Part of a small language model's weights.
Size: 16 layers, width 320, 10 heads of 32, MLP 832 SwiGLU, vocabulary 2048, 20.6M parameters.
Architecture: RMSNorm before each block, rotary positions, no biases in attention or MLP, untied embeddings.
MLP neurons of a small language model. Each row is named by its layer, matrix (gate and up: input weights) and neuron, and shows model dimensions 64-159. Each number is 500 + 50 x the weight over its row's rms, rounded and kept within 0 to 999. Numbers have three digits each. A neuron's up and down rows have the sign that makes its largest values positive.
After each neuron's rows, "fires after" lists the tokens most often just before its 100 highest values on Wikipedia text that the model never trained on.

L3.gate83:548592544527546537502530552561429577479452447492505491511481575497419608462444520431537476493565407506418489471507454506513449595489439493469553407512500561562435494507413455364619529490437541483539554572505541529491482496532476479572519501516489413462427559501480490482505480473479442510
L3.up83:514495421511552498541582558524504540511502462452533543492518496615453491543519551440504576550532494495410514575491483480544445532529441602543531506501569494548535484454459538489635518504505450522576459479486624556503514518548477427575496523567532569523420501523495588438486571567466496472
fires after: " E", "ly", " In", " I", "o"

L7.gate78:501450517476457461520466477483569607488489509440478553561533597573598563535457549523497518443535538482451513501540480444484478528473456453480499459556524527470441576470597636535516526526418545554532527519450413419570517472486484575496512554543492544497501512522488528475514485568446561434
L7.up78:430483548439423504580428448557451465443490510419405462511541452503560577477602437529378506415571436492459412514466433526484574471391428478567475559544473503506474492488499545449482497491426481481479427555515602476542462520440397494533490506521406504521550464516504613469477459560547503453
fires after: ".", "fin", " La", "ev"

L6.gate254:511413538516435607538478479589511475477437500530447559496467467476524503485603457459488509558482493593532463519400577548576521563454422521520517500459501545618552518537495443502497496435569513526449517588420476598533487563501612551528507444560441471499502454533494471536430536423518460541
L6.up254:488509550551514447497493509566513416498570552609566512526417466456530497545526560502549565505576449481559446454536546479531500517544467514500533477547552574584567515528505509489493578402633555475535546480472455573473553553493529508543532458452484468526464551494530474538555583541519537551
fires after: " the", " The", "com", "c", " ex", "im"

L12.gate714:479538502452491480586521479519515558554520497435439450519524517477608458483473433439489604526479415550471387539493533489456462378569451546464511569565458553572507512462522577522483597468484578478603503554457533524470431410440512454518502485518573488525493494463485525471541509531475534449
L12.up714:468615538446453522481530354479516523487488474432486545469521452415578509482502476533425520594512509545470535606386506499573498376470491432537455569485504486553507529444508548509537473485412525526462471492468518519600528495584407416487474455629499536535482591534534550429462441522427429491
fires after: ",", ".", " ca"

L7.gate130:454461486567582577471441443507588568515472555487500476460504474464501483386592510582572571577502439533464501447537512445535550485448517381504526521431465402571500490435494398458545509489481527475532485582478534539437508530479564504506474588462405492514598498458498492513558560561503475511
L7.up130:566532575449491537470439475481547475502535534486497559511481481421467414424617481505641455577439478433479405566535456439422548507530489485527445388333526406584508554425589521485498582502449445462535511516499504473523470452537522477502560533556485497469469543419531489495484637425491453440
fires after: " in", " In", " P", " Te"

L3.gate313:422452543436513528481566374552496487493554518509501493508461558471513504554504472518506444470432607522420477539435499490535446529543490471524557435466587582542512556484424458502535463534617473546466367581522520507503476499482453531506476528545481504405495534447484523562526540404479591468
L3.up313:488506582521520438426505435508465496521518503489473522413508441523556545521607547486508402557494557496508535535538478511484426504501417527534430388401579598609570506447553456440454561491522480534463594511509559491563497572488454493509559545575461451528479539509520549495596532349466537461
fires after: "us", " ca", "l", "pt", "lo", "li"

L2.gate716:473529536457466542417520599584505500511511462478470490379544462530435524509433491517429531510438482527536530513392505498464478418532429512568515469459553566574549476571463431515466487502459514549503531501580490539490402595487504516488480540465511479564473568410444511518454589639520505425
L2.up716:441630539440512616418527596526475437475459422513528501460510426507520451516510460518461583542405440526543555392548548504509465479548468525527502433451591536557460462524574455557457502456492516480613557510496475480407452534552502567535521508397498456554562515361514497608498490558440422449
fires after: "\n", "com", " Com", "duc", "ri", "n"

L12.gate155:414522609487429491389422496520590493550578425493475481555478482482415456484502470413542437604514553496618609501479577538508540485462496501459524425461487502480476527566471489444494501533444478454507504434501525495453437547490496517544599526412495511386571479547550605474485508504655446525
L12.up155:490499546552506489508405511417447456536505458420612549483482572586499509473459464538498421496597550551510496558587546619535566510513425467526506520547513539526580556421461514520488548456450517520529538401408547372516471493523484511436471545454616514462439449555494508496558574518517504571
fires after: " ", "s", " S"

L3.gate367:434443467529406601438492465421507515492466481359413512407474442553340518470458465376537480513489442542475472500540477451490439514542464390423548481527540520470486490546420431532563604499546473518486453470494505486380432493491565496456503550444543575527597516556516488460418464536469461524
L3.up367:539434446492542509469460494441489523542504466466464526498459545495581467486552527466521458564460507576537511519535627495526520611437552461492521483490568430446465453494450472425444487509525493401526476382550449455440541574536459548490540562553462518534500524528523499535510428489443474479
fires after: " S", " Ca", " ca", "ru", "n", " su"

L6.gate698:552536473566509471583444443480506573562522576528526493479491527483578559530554520598584447483490587406543529605551423544553531543567493467580457402409540498555480362541564550499492564514530395509467435508558424566509465533536442510552538439386442495452550499509507470538497419554443520506
L6.up698:494389542548487434523459505489509514531530561600429525557554502445458462446490487559464378507511428478468611532472491531493535467436506495516449496395530401406487533444503477479535585506510438588443450489597487509492516571550548446502479524492562509489470636586581506524429543502511520414
fires after: "ho", " Ho", "go", "re", "H", "l"

L7.gate518:379517514443372605499413496544552497569515468508474502422620512554459504455521484398506591466503529484541572453456495487541516457391492560525550485500505482529437515516409538490496427421532451511589571531474490589559459523496570470557525461489458508501420506469476449519502392547516622499
L7.up518:580488498449487522573581553459609634519467429566531435529531462639584582549428535508542563466522436453536596544538494557523579654479453513433516426616498503621535493441495515547494505533553384510559571528546546496543461420481507511475439467420505490383438509573476484523502359529463520410
fires after: "re", ".", " co", " con", "'"

L4.gate410:593441404508490429465548506523518463511485478463512475479476431483517519483417584537458493559542492477524547527400491431441512472456528442471536455555494544444553511546458477626487491552533555504483455442472524454484493460463461516418483545512500476467572527550520553501469474461377446442
L4.up410:560499583463494452575491506458490505592503429487482468501484565409595460520417451426534407481509487510718540428521551582516542524525497455456471427543498510559512407503382488575489608490534568487483431422470573440379491432562381527505482475523484441445500508475461428549476500576500464501
fires after: " S", " E", "n", "ri", "s", "em"

L3.gate94:472474413487468482473402405510517505442462428517452515597431501468573459575511555597559517457545525492417517463471471472449457544463463521479501399579514517527557623510505530475525475452447581459548589474473572514527503451602565528485484357577436442353553480485585553505448512502555506532
L3.up94:483502434509561496483462531560487496498538410546537516446508580522507529492613569488439560557523418466503508479467404632449464521507514533535502485599505499437406556499500488508548529487524454552487496443506461514604451455446545479550551418447534551519398371450489539478554436511584516511
fires after: " re", " Re", "D", "C", "Re", " C"

L13.gate150:561502477481370631387473534532453475526537514444511476433547392561568404402434550491598445475443583479460515399496514559555575458540542482501478374492499484526478464480549502504476557443538511438399509466461528468515448549554531564598455534522522479522548396592573591461619478516516546487
L13.up150:554518562549463496431456531504499501548443556468539513471605421402500514433442553535557467524513493364476481471486528531522625386539544454467562467519423512502534447470517525494436439530535396542461502501405531488538428571636548529515515459497553459551547448529525490540626475549547564484
fires after: "\n", "-", "---|---|---|---|", " |", "|---|---|", " S"

L2.gate652:489503527534551464535470541580485447447373517474456540538365540629543510497547618641513564563592482508479431513491466489525595547516487445550513506475451468446423470482485488507567503556461553441486495458508541441547554429443438481447556436513454576534413497555506477504498551553455594478
L2.up652:398475521535451473583462483502461444593495498337562486504458534546455486594476441516485590476592496532500484487504544439531480602455501564525439391553441572403485467528451560570534494489536570429496504544555488491488541531438600439412505426526537515478538567532540466557480542497496593519
fires after: "H", " ", "D", "L", "M", "T"

L3.gate291:472505519520477503469443430431511540431520465495557588464511500427434500334549516483551455414425440573336469521515441495537442416536466598438570512499469378463542500476514462471549523561486455427417461563489456614538453593499557500543521512437403498477482447477485480467451558512590429473
L3.up291:419541570545507506395512533476404548478676538439570461477468479466460407459583519509535510493496599534492458513493479477568525551501507560434446503442423489523448458542498426584486476484503436531520418452479440515551576470591462487470539531489479542482431627461524501440512494450526507556
fires after: "s", " dis", "li", " bi", "ri"

L2.gate124:527521475519467593488558561598469506445523454433463464528420511450576503425442459484434568358381486528563470505485427473449548503495523515441474459422573466517598551500532588447465380528454450575568492486510550541447427444514506502447445566511495420415581514534495498484443510548478498552
L2.up124:503587555502471525438541567608441504490496457460523502522506510589538391506539497531490619564511451501456462528521519545508408561540538465532451498527449509532430490525571537462489468504551466521501498507587589584595569386440480533492496498437518522543384504426563510522421453542499516522
fires after: "g", "re", " In", " Re", "In", " re"

L2.gate816:545493575434466410419473531627615608501542494503535431351457552506467500468427509583460554485518581473563498429499481505500516483427489518512553456553491568619394501556516489520426540531479508476521498506470516427494492526567539555466551482543451424529444608526543499607509529491553448454
L2.up816:423488469503500486474510488466473497477508496454571483491536510540534432462424537482544581553550564501444447499495382476531328466498460491561580549517498525500487598523399523548618551464445442522533539380398498457488481455418501500426465492567564465437500455538495539478569464567471518475
fires after: " S", " I", "s", " E", "our", " con"

L2.gate85:425427572530577503484512471515520538607502471476489489473576436582436518597465526490607471460487519515532513465501463577580446548558472473475503476521539562520531531485505437538521570497591488489489484478593514536521537456465453519559501474481528575624470502425496479484413448446474526489
L2.up85:525468555424587434522570525549431472557469421495586442452499434564487596527511482401533475483437428511486561439373515581517391549550518528492481467550552517555577507464480502547525416519572478504457488514600491445535525427412451526486521563498561488534486546519463603448455514481481511520
fires after: " m", " M", " ca", " Ca", " can", "M"

L4.gate56:443509514467506550442496569547462524464477473471346484578507496519464419551533494507558521550512506566505466505612452457464538562558464527508544508472528543597551477520438551532476472478507506504495450526455444569486508459566546486572515465471474481515582422539398513529456497480580495583
L4.up56:513543474544538496549546509484481343470464493518531537496467504486519452483511583541455491586513417516466481503450566428490473612528481651519494473491462567470486503544438439459513470454527455477468521501454468462480591522551502469464491537529475483451529533440591510440376498483584444562
fires after: "im", " ex", " Di", " de", "di"

L3.gate719:610507440405480461512483489543562468526525540521516485430496491487497517602572535515389541581541424552496475489470479484497530552506478559422427537481413474593524565523536517451514534513499501542510508490472604520547542428416422531528538567471448442496469457531506534441583470482472373446
L3.up719:540479515397531506470503463471550564467546495605580489547372477507522503545526490537484443587524452550501532545440507424520488528430535507472534492436434518529471532423437496586466561516467533550610487591594480573473531506537547470452567540479538462397498477444482503469548642513538506438
fires after: "il", "el", "l", "ro", "la"

L4.gate649:459548565498416539586495447530530463557433469499475466511591489473459504533455558482512431463479473586494514464483596506422547610509463460501397363580531477413447477505466467496482627596457508509598566530438576608531393512426470553511415510451461462516494526408467499484461376553525557484
L4.up649:511553550554459571473536527576489477452449451494577488509447533454473513461466545479497535476461415521525553418484530533517607506540534456595419461476456392442452395405534409541535435451414412433471589579519520531546413500471582580554497573521390452604548519529448481480562496507499469535
fires after: " re", "n", "fin", " person", " no", "ri"

L3.gate600:376516535509428599463473554491505500506553483428463516546482536509456568567506572494445551520519407482484404573539552440440556535487561507424504424533432553547497500538600457463504430596550574519520497543474528591526505540432569512450513516527466567449576424535518476479404575444446472477
L3.up600:474498454487546441453539514454528558498550530403507376575538441574400444474534582552593448516546483486510502482556464573457552545468474496500608488543476529485532460520517585426487495529502449503521481516503463495493478436472447555398445524604541448504475376624433474550472470537443447582
fires after: " D", " d", "D", "d", " And", "end"

L2.gate115:403510518414605573458526430554543504567539468475565475488486497459423594576458496545501534612534438491518466491369449552539485469462534595442489440502519399498544469392499515573447406483538535542544475541515531511535505503583490476556486572482533457554501474468513449407507621422459525475
L2.up115:451524469514596499449584471563557565521527387475536487530445419403403523524477444550539460509465380486512486512426507459488435532466407501453521495480490451435626376429455512510552480425509561562560578445442609556572535539444446528428474525474423449498510453465492499438458576468458439505
fires after: " M", " m", " Bar", "M", "g", "mm"

L3.gate776:489464512514520514552455522412475464438451565524518461559539494464562491524556520568539565491557544504432543524442439405484368454520402488459593533567443548510541537449526490477529512580510487489478472489434448555531545453577538483443537476533535604418451378557500503524456369519506554474
L3.up776:441505455526574562376505501527413428400409472562527566573546550424364509467503452469465468515529543569541445541480553454566446601462459469551466516508451556497504494531426411581572498525544529514535554536464515517521552444500506462489448562492513532478589608538536522447518427437571512448
fires after: "ver", "all", "ex", "our", "ight"

L4.gate29:464559464524417483436429452466503478550560540509540571506517504500414505523495524501387588558481428510403524525605438414594484465475576608487580471498447467439571438471402564559576539492432473510561472519494471508416465547466467487502505405478505538596501533417464526561494506500509476420
L4.up29:559498560609454514498559490462522580568558430527560455506507516492588511452490484570520491445564425435468496532527447490450562530569617515497568445480479510581499544526513566523558544554460483560465568502467584512484474478514427530510541587558520453429426540469538485600480477496492548446
fires after: "p", "re", "ri", ".", "á", " p"

L4.gate672:438421539438552523511449419414467471417408504373472503516489540437540570512573515559606478514462523397517571494468602560505483517479489501543504585496516466492509554579463511472527574496460497435442501447454431492518559451465420370475457520497558516500480565522417551611408549476485535510
L4.up672:557508505505472533485472516494499538498456497432451569495517508494525390464575501507507474527525499492424555586420586477588464404451531446453507541478437438594527526468537533501573508527524463537570485398387502460378561526464484403437521435452523518580472489593402542557499457464455392491
fires after: " Ro", " pro", "com", "ro", "o", " La"

L4.gate53:482427466554498595537494477524629508395550446490539514478585539580456493467444440528536574448464475550456436543494465529581534565525585592538485501515514478513454497428546427475424520397491462469499598494483504562619487463411500601526480444470427521560526506506500390529590498538486523366
L4.up53:473463491450458495480473499483534426507448517504522545554591509520426475554604546421548573482379611500583532431500474595567512507484511539432524521464498537547506568574412433426483457490559535484554430500524493417508520357479530458408441445373487507450443506522454448496467501520553497446
fires after: " G", " P", " p", "an", " Ch", "on"

L6.gate235:458566511495438533487527461479417487469440442366447452521505507457550494479504484506535466589467547465392409540504452473555501544502504518482497448459409478486488528538414451516475552539508541478461523521517452495393501669505417538558475473497483545444514467552588571481493491566443476488
L6.up235:487456559523534566477483447482622513493463536503537506460548524439554525468451424490559460631489426554403423468524457479510577553515517423441545542460455502627459611478582548486551532486436506473504488454485495528475516523557524480508554430526384468465462506436536551467620454475554499553
fires after: "in", "w", " su", " qu", "now", "u"

L6.gate561:555478438602441473527505442581524468512548515591480549499547429577480508434472461471484549447524577467520566518627506532538553547606535433480429489515456538498496461578537549469563559449437544544576544518473561478459455511460517458638452422480555466403508564413440538438421493509494482527
L6.up561:548492563533493600469464411550485468525465539483466555515555448501441483481474499474469498530507490456500375526443498540534416479570407429462473504523502558469543498430518499486620558545418573485527487501498394562503483495520459551496530554490487530480528489498524512468563453546479575519
fires after: "\n", "s", " G", "ke", "e", "B"

L3.gate269:541508511434419454511503427480505481542539520488560512521390373512451561548494650486446554572576515489476527533548461472504531591459491513493490437433414464566493526505520453569553548554505451423558575565566369468518482486467443477491438505471461540465464611493454490474636488500476512464
L3.up269:530489473387551536458532443533440511508457452460579498414519543443523439523510488492520442493487581454529667498458571515477548558380520541505497540515479496537483529547436545499515458636547489446534511508537435495422426547492538500603599525515490433539457514546547502497499447462447515494
fires after: "al", "la", "ar", "val", "el", " d"

L12.gate270:473499536500445481559543429548467470421485520462484479553548490397516485512508479565562543529493553439500464526433526459448506483459454550488462562464408609524486541593473412510520463613456468558445527469459468535511520414458489453450456545541489420429506460516416442535484479458565462474
L12.up270:467550489457433575459450505518504493487472486542464565462510599481409470520563563547553562554491567535486538527479461571484527614443473459491535463500524589563477455570426463458528484448388483500491450527420516591514476426419386591460487450528409501532517476535517555519497558440537458492
fires after: " ", " |", " G", "re"

L2.gate14:486594555544478402452484452567592498414516451484388480579533517505537536459436502515480464419520407529468491535506499402545523446407498411498420530495491488418474405502598500500553456506424470508485490426475517463533468615500547511523562542480533504447471469431471503483495573541625554456
L2.up14:480565580493533462506469545596565466579503497443498514508585545551547589463483531513495461493541489440477525599523518503546493507438596454474454487459466472566612444361514428512577487455472465543489564464529401377531603577514493387605482581396441529527523539423488548515492543446627556446
fires after: "go", " Go", "op", "ib", "b", "pp"

L7.gate390:529542611464548504478532441558588501541567538444455475495497538556442414557456448420448570524585440495454558481542473589498542453503557493589484464503558579457522471479505540472576512497519490499569449532512486555471473469571510490439478580439461493493574472463536573394529440435488516525
L7.up390:502506528522456490402507509502490485508452476429495549376493493585371557549480445460483467455458530376435570532538507563505501492444471468572458489552547571606500537386527538471516498536500512561530449569552459505440498492545535494496516542569493433536634474526545518457539438548438433417
fires after: " pro", "al", "ter", " Al", "l"

L3.gate178:552551580519516478523530604502475462506446460438423484503425509585541527486538481454613409524589505462598516505486641541550512483522465518479518533526463539523523368476528508436531532533501533502508532509543523494415483485477405568536493476504507463468453507492511479515462555472496514507
L3.up178:534469552437508571510516552480394521498453417489522404598470554553544537513505424514576498535574549443595466527449532515491530497547515512545488534482433442607568484512442510488508418441532545488491563568506553511422495448462522569484543533601488483504497523444528434502444459506517576505
fires after: "im", "M", " sign", "ic", "ate", "ec"

L3.gate514:512464519458448570505480458552504564542468451562449481488650523580501520495400497481485527512511507447589451518518588483601533496473375413448401452568433482557569488487448468435508491453494533441506485486468547533535531499384557473453578518432517474481576601562494473484551552443504500526
L3.up514:522543506431484473531478507522495569446473474489500550443541423405493491404414468489516529535546472509392563449609525517519522537469424471497411466489515624591586529494459508454450536518520583508467516490480508514541534445494510508524527477548382531478526523472522578459547537473532434520
fires after: " Te", " S", "s", "er", "S", "fe"

L13.gate11:600551516489433459443489476467418523548550457332449499452419495491495418489441457515593566528406534563495520468548528466558478521496444493579514449513531547390510570455496539501527531506459512449471496538485524407444441545439491504537532474513576419526489504533426546470546532515559387490
L13.up11:481405529537542444548572601571478487468476445483581456499603523534516506483470417476581472635447627470461478499543473569520467544482499479513479507492505442474541525531541534525461482510371385581473562504513565409571422540499401509489571474496537526542498513449541436583578509490597506607
fires after: "-", "C", " Bro", " (", "---|---|---|---|", "er"

L3.gate488:468608506433512474480454471486486451559492503455378561518453519541507558418494507510479464452490555523495481520576546535402472466506589554498481542579527517532448430500486524534480445533441403522518528395450514434503555471529513462405476487447520517501574483390460502596421524422528605558
L3.up488:499492499474482498537447576520532319529459452548480556466540498463463416486523505573525455536485480480388432563496552473472468514483539432461459533548520467546501510523413493560493602547505445552461466380512584491568535452492461464541504529399558513430571525567499516564466468383510520519
fires after: "go", " Go", "we", "o", " Ro", "u"

L6.gate99:446531505516491525585574538557517546503553506501444518606457501534454461459475400519556570609540531526547521604494547563448514426544517491446541560467516490558586495543532532582469432533481453423459462521546633439486480511609535576611469548422610476459487436514399517495441476470532389556
L6.up99:479482606498547516494497524555513423492542518511466497536496478517408467514427503500514534533515475528499561512453594579557490504538447464518530501493574561525604603474502537383490441587509496522515529511552478466596502526643510447521428586535503540460469526453427557625559526532449458526
fires after: "s", "re", "le", " re", "S", " S"

L3.gate142:633570484485522491468533415529511507528500543390455537551532453527500428513528541543398575546556474582524558541544462503529522501464534527507521477516486497546540471495435484456458531394457570478583439495389551569431517490475548520440542480536490576559545575537446542465557462521516458510
L3.up142:483463462578466475538372605603467511473533466473507484479344549533469483479533454477603451482532423572461547577510597494516540431482554546487551464461447526532525490448500450436462598518407498412479588487505540473531502529533535499472516562538393466481489520565514506548435529458473569475
fires after: " in", " In", " ex", " E", "re"

L10.gate556:386387534454506535573483463513469528494478417447569542447563475541556571433532510569554486404496508514613498520506530499552467438405531436550634563500543463494551512445428507440503443535452419476458463459529461536496479460570479491455512547479520494568455539565430569505469454445426561557
L10.up556:551492530563480492531481554577540641535527452386430518546514498492516537440487505621558495481553468472523436587600432492470505499452437447478567479437563619547478457489448483623505422496541577534395511547450515498557434343496506456507502437572485476452469516470481491459457622480505550491
fires after: " ", "-", " st", " Th", " |", ","

L3.gate683:483507462464449568586591551437486490483550502539492419506523570552487544551605423529453412486508536481482455620458489482531507551410528479470427390415428494476459385584624545543445468567480557535441584497387477474506500472571465576494524495493586470426430573422550451506474511426494499544
L3.up683:473490445560495522451487512532530518450573443583474353587607486473526558499429459524580504476448486403454497463546530442567465520458514493503468431505505392452508596509502515516490497511433567416527475516463416495509479545501489516468542474501593519445475470507427527454586469533514566513
fires after: "all", "it", "lect", "ol", "ck", " Robert"

L7.gate655:473519484482627498485518474627565524465494549475549480554499482571495518501536564453523476558474453447442505501491489556619532556479441588464514572541506515482506480414483512476591479409517436506513592544479487489440529476416509408493463515381531502538546555548424428533445463502557446464
L7.up655:436501574480504450516475505511513532508365511519563433462558454399486460593527520550540484504589569483497442529510436449448443524501522486468423494446527570515576510553558559456441548531489394441464479537530516392502471481492543545496544515578538465463500493494508482445615533438556496460
fires after: "\n", "See", "ri", ")"

L4.gate631:532591406452479505447474567584520557472547540511485518489447531484472559536494479507477477483508569335551390508604564479493538456405463590528479486502496541457473478511507450469449459460533576476559518624517533564494483455521515525532548508562545498470507477454531517498581532484572544495
L4.up631:561440373459480377465491498396391590455495419427462463523451450417441515482487543480476471475496530491587500544493453565532531565505476544445516470559427547478487547406481511457468474516443429522530548466492456445508527503595536584453456597533460486509458481480575424463540472541564554502
fires after: "e", "end", "ar", "te", "d"

L3.gate605:530581576527463561451614477490476467499611493490518483532530473443522443515549516465492418504522493547455445543484480501471481466556543455432526515435515510444492523541521423556492506446404466576510431471495461601554544543457584588582497521599589384500406514428516478501661497568441566517
L3.up605:491487554419501477451510460513703478461486446512501451529441405474493544394489394489526436430566476456465513475483510468512501605515633469450605486483501514535470532511528500466473513446470566516449497526446453508562512490625504561490439433480487500416475455606474410468582520500396525528
fires after: "w", "en", "in", " W", "il"

L6.gate766:433485476539453547531551465526538453455510470490515455562456569466534500454594531512428617552485575481464566570457474512486578499483562503571464501511498510566509532466479463519470557456413474478448504529525558429466529465485341447530465545491443501536471503515455524409496448455477526546
L6.up766:450483457473563470446520567533565562516445525490536551564379426483544441481514575460553569522453470522496523434532400453495499586554536529483497490499441528398443466490554591535427507487511436479432551456516450528542512505421449479556508522542479391555529514479424427473476452471503549492
fires after: "ci", " B", "b", "il", " Go", " sign"

L6.gate102:512477479458464485560459505488533553462479495429480492514477654508512465554465523543444521553481490536552483465417477534601528534591553508402493328481448490549542450584563430505528451448453442481511558505489567433503585478484452492463484438549431473495492507474422440475449496509385420461
L6.up102:466478498502548471482547438417472502511485532533561499600419576518513444488581479612420506515417472561549543474548511602526572483481442549484451454468552446555510517568508477564467527507469588573423416405432510481482396396539572522514463515428531447502492548475487563486561470484489498494
fires after: " P", " C", " K", " Z", " p"

L4.gate470:470458446580483462472498443557468496472400457566611632472492518402489495580442458485559466413533560514499460523471478507511567523474597552562371521450594466462467460541521564572479520510585467551525554491470443490511500539438521519553531505515588485484486590496522552478531459403594546492
L4.up470:552411467554479530519408443532506439559474567561555480493574445434499394488597563519572485483494543497465518465493469438516607509460629559540478494442510444493472547540543574564568473544582409448387556511464512436574492429566581529575418508540505486497497587526510387499482525488438404481
fires after: " Bo", " Ho", "on", "o", "l"

L2.gate647:409426469442439631536390509477491474498579439427492480496524543501461442528498522470480499472480483514509515515431507487495440454441558370530536550483519484587546519423455439418489468447519470506564428559528544513538425657501492467397497458525444500550469409528397408445573501479453511464
L2.up647:416463418505494477438457435512477535492610452426562484430543470506508480545552439606438445467469507490509463526478563411442422472485481377519480564455486540597453495447436460512435510434549425545487401541463543421566514565513520488398547547516431514502506512431463381492519535422503518513
fires after: "li", "a", " the", " ", " A", "us"

L2.gate512:548616484506514462476510444512599446533459532552406479418462553595502595527496537524556455477434465491567503496440512509485423488493451550513393458518508481499560518498512455525422457563489560570464535515506564511537446519484523488530548487511507505449419563484497477521532530538419485450
L2.up512:518523477487443555498583450508489560486541539599441417542501467527466573499512494449498501410489634572568478455488584487476490536518478609463434412446418491509540471507560502421424489487494466447518574509505503489525470540459499540553540494472451490615464479450454411494510416469536441475
fires after: "ri", "g", "li", " Mar", "di", "ber"

L7.gate87:422449484454412521522550535505423442383562502545534536521479509531423601486497440448543485556439521575511511543436410458474502611495500451430422502442451481538441497493485510464490509508463500443417569574536589487513498485595500513450422512521444465412509519523494402520444438502508533490
L7.up87:400442499450465489558528517503514515417538463508554448471518532543509466464476615445540449421488578555456409499510516457546499456467559457495527506504472529486607558546539508449557556541480527574482503588535489473457540476457510595393520549567518467515516530395461562495511405534520473496
fires after: "t", "e", "ri", "lect", "it"

L3.gate139:531542585512506542515513554510525499412573484482488532585503549541494420452492479548569470438504409580468411492473502516438522464534564486467479455502493539493543525533498510544553605532483497493461503494534483465495537551459466503552524465473438537438541561485525460624412634447532478535
L3.up139:459560469582474450533511521470555569453552479437582546401462399482420458469520526489498442557454430452416440477524527527490479464602491556609514553512439493428514440526501487483573535460584464547493458588366586517471616510503473391505405565502607519482625571496439466438556560444450455493
fires after: " 0", "hi", "ri", "la", "s", " 1"

L6.gate311:491484485465497522607512531549543490525490563544480549574538496569435473427415573497558472519456444517447489444550517496518476511560438368508452496516471506554545494498496479528497524491518423438464542464424434482477507540469511512474525513452487451416525411434486594479489462451395472512
L6.up311:434509536474491561580516481531529545436481561502507506541484493502406463419456507546582511435517556490463418432422529441419424561514484496496520466491572572548557422468526534495568518505471504467519507486520471480499572496559558532495524499472527459527524528505520524403451503601474473470
fires after: "s", "S", "ar", "ra", "e"

L3.gate773:412504509438432464465435490566416582491473523535522507515482443549457520489533493495521479519476522469571509503474543536559439508446465507548416473413514511535526465461445435523471419381511517439504424431478545445522410456524528534502476619481504485515454558396526488426485521537485600540
L3.up773:524495533533461524456392453489540564526507452490506605558511473522537502456513550463423539569525501461507438545586529420372627540465561466445511479468444506532541546464573556463520492493534491557495482528536514426540507413521476510535459562484499518583529434481440545517502444523559597552
fires after: " enter", "ach", "d", " do", " d"

L4.gate80:430566464481442506532521483484498471568519396505448423496395541502453511499670545453476480470446508532601513481491529544495458477516509564503499413465506362495493468498433541528573531576490460523454502459599520532535504507432571485486456547480512456347511499483430405507587427526434428582
L4.up80:500532475524407538561558420479477541551534404568425454472426480477476550465640521510580453507429471464565552487484545450488473627434491519473461416475534355498509442542459512429554441512540529551556562512496481420562573464405511379556475564505517578405479490447513417507545497488499491509
fires after: "ri", "i", "li", "lo", "vi", "ia"

L10.gate172:489508415357542467490455514431467582509506506473527524476458505590505517380507449495521514546440481459432497459470475379597510492519509570484552448453535487547509519606510372528466476495491423479452511471622448529493515608513519466504463535459531474493536464496470582436483476587596371490
L10.up172:390507582476517480476527487501457512471409551503545464461603405559500423454481455473597471487459524472450493493550443501519465460479570424499598506543469521496588483527447530538501526443577522429540528489512524482553334448521502483438594477417491440457507433619486520461594488446511501537
fires after: "-", "---|---|---|---|", "b", " Con", "|---|---|", "on"

L6.gate129:461478521500561456585513395493504471476538497551430479513501577604487441538508564444616562513523497478520492551503587531457451427573457493515492573490492518396425568475500480570506472504489534590483460420372504486515571517525604499509523542555588450514419497452521478478542437471494463527
L6.up129:534501498549518548419464424441529520512442410444397543524544602520484539535423496440651463498474413489543560471507503559428473503486469449505471527484558517510494511473464556505456506440511497457483451471482565568462491504485477456527570490560532471534525424496481526503541504469565511508
fires after: " ", "s", "re", "ra", "o"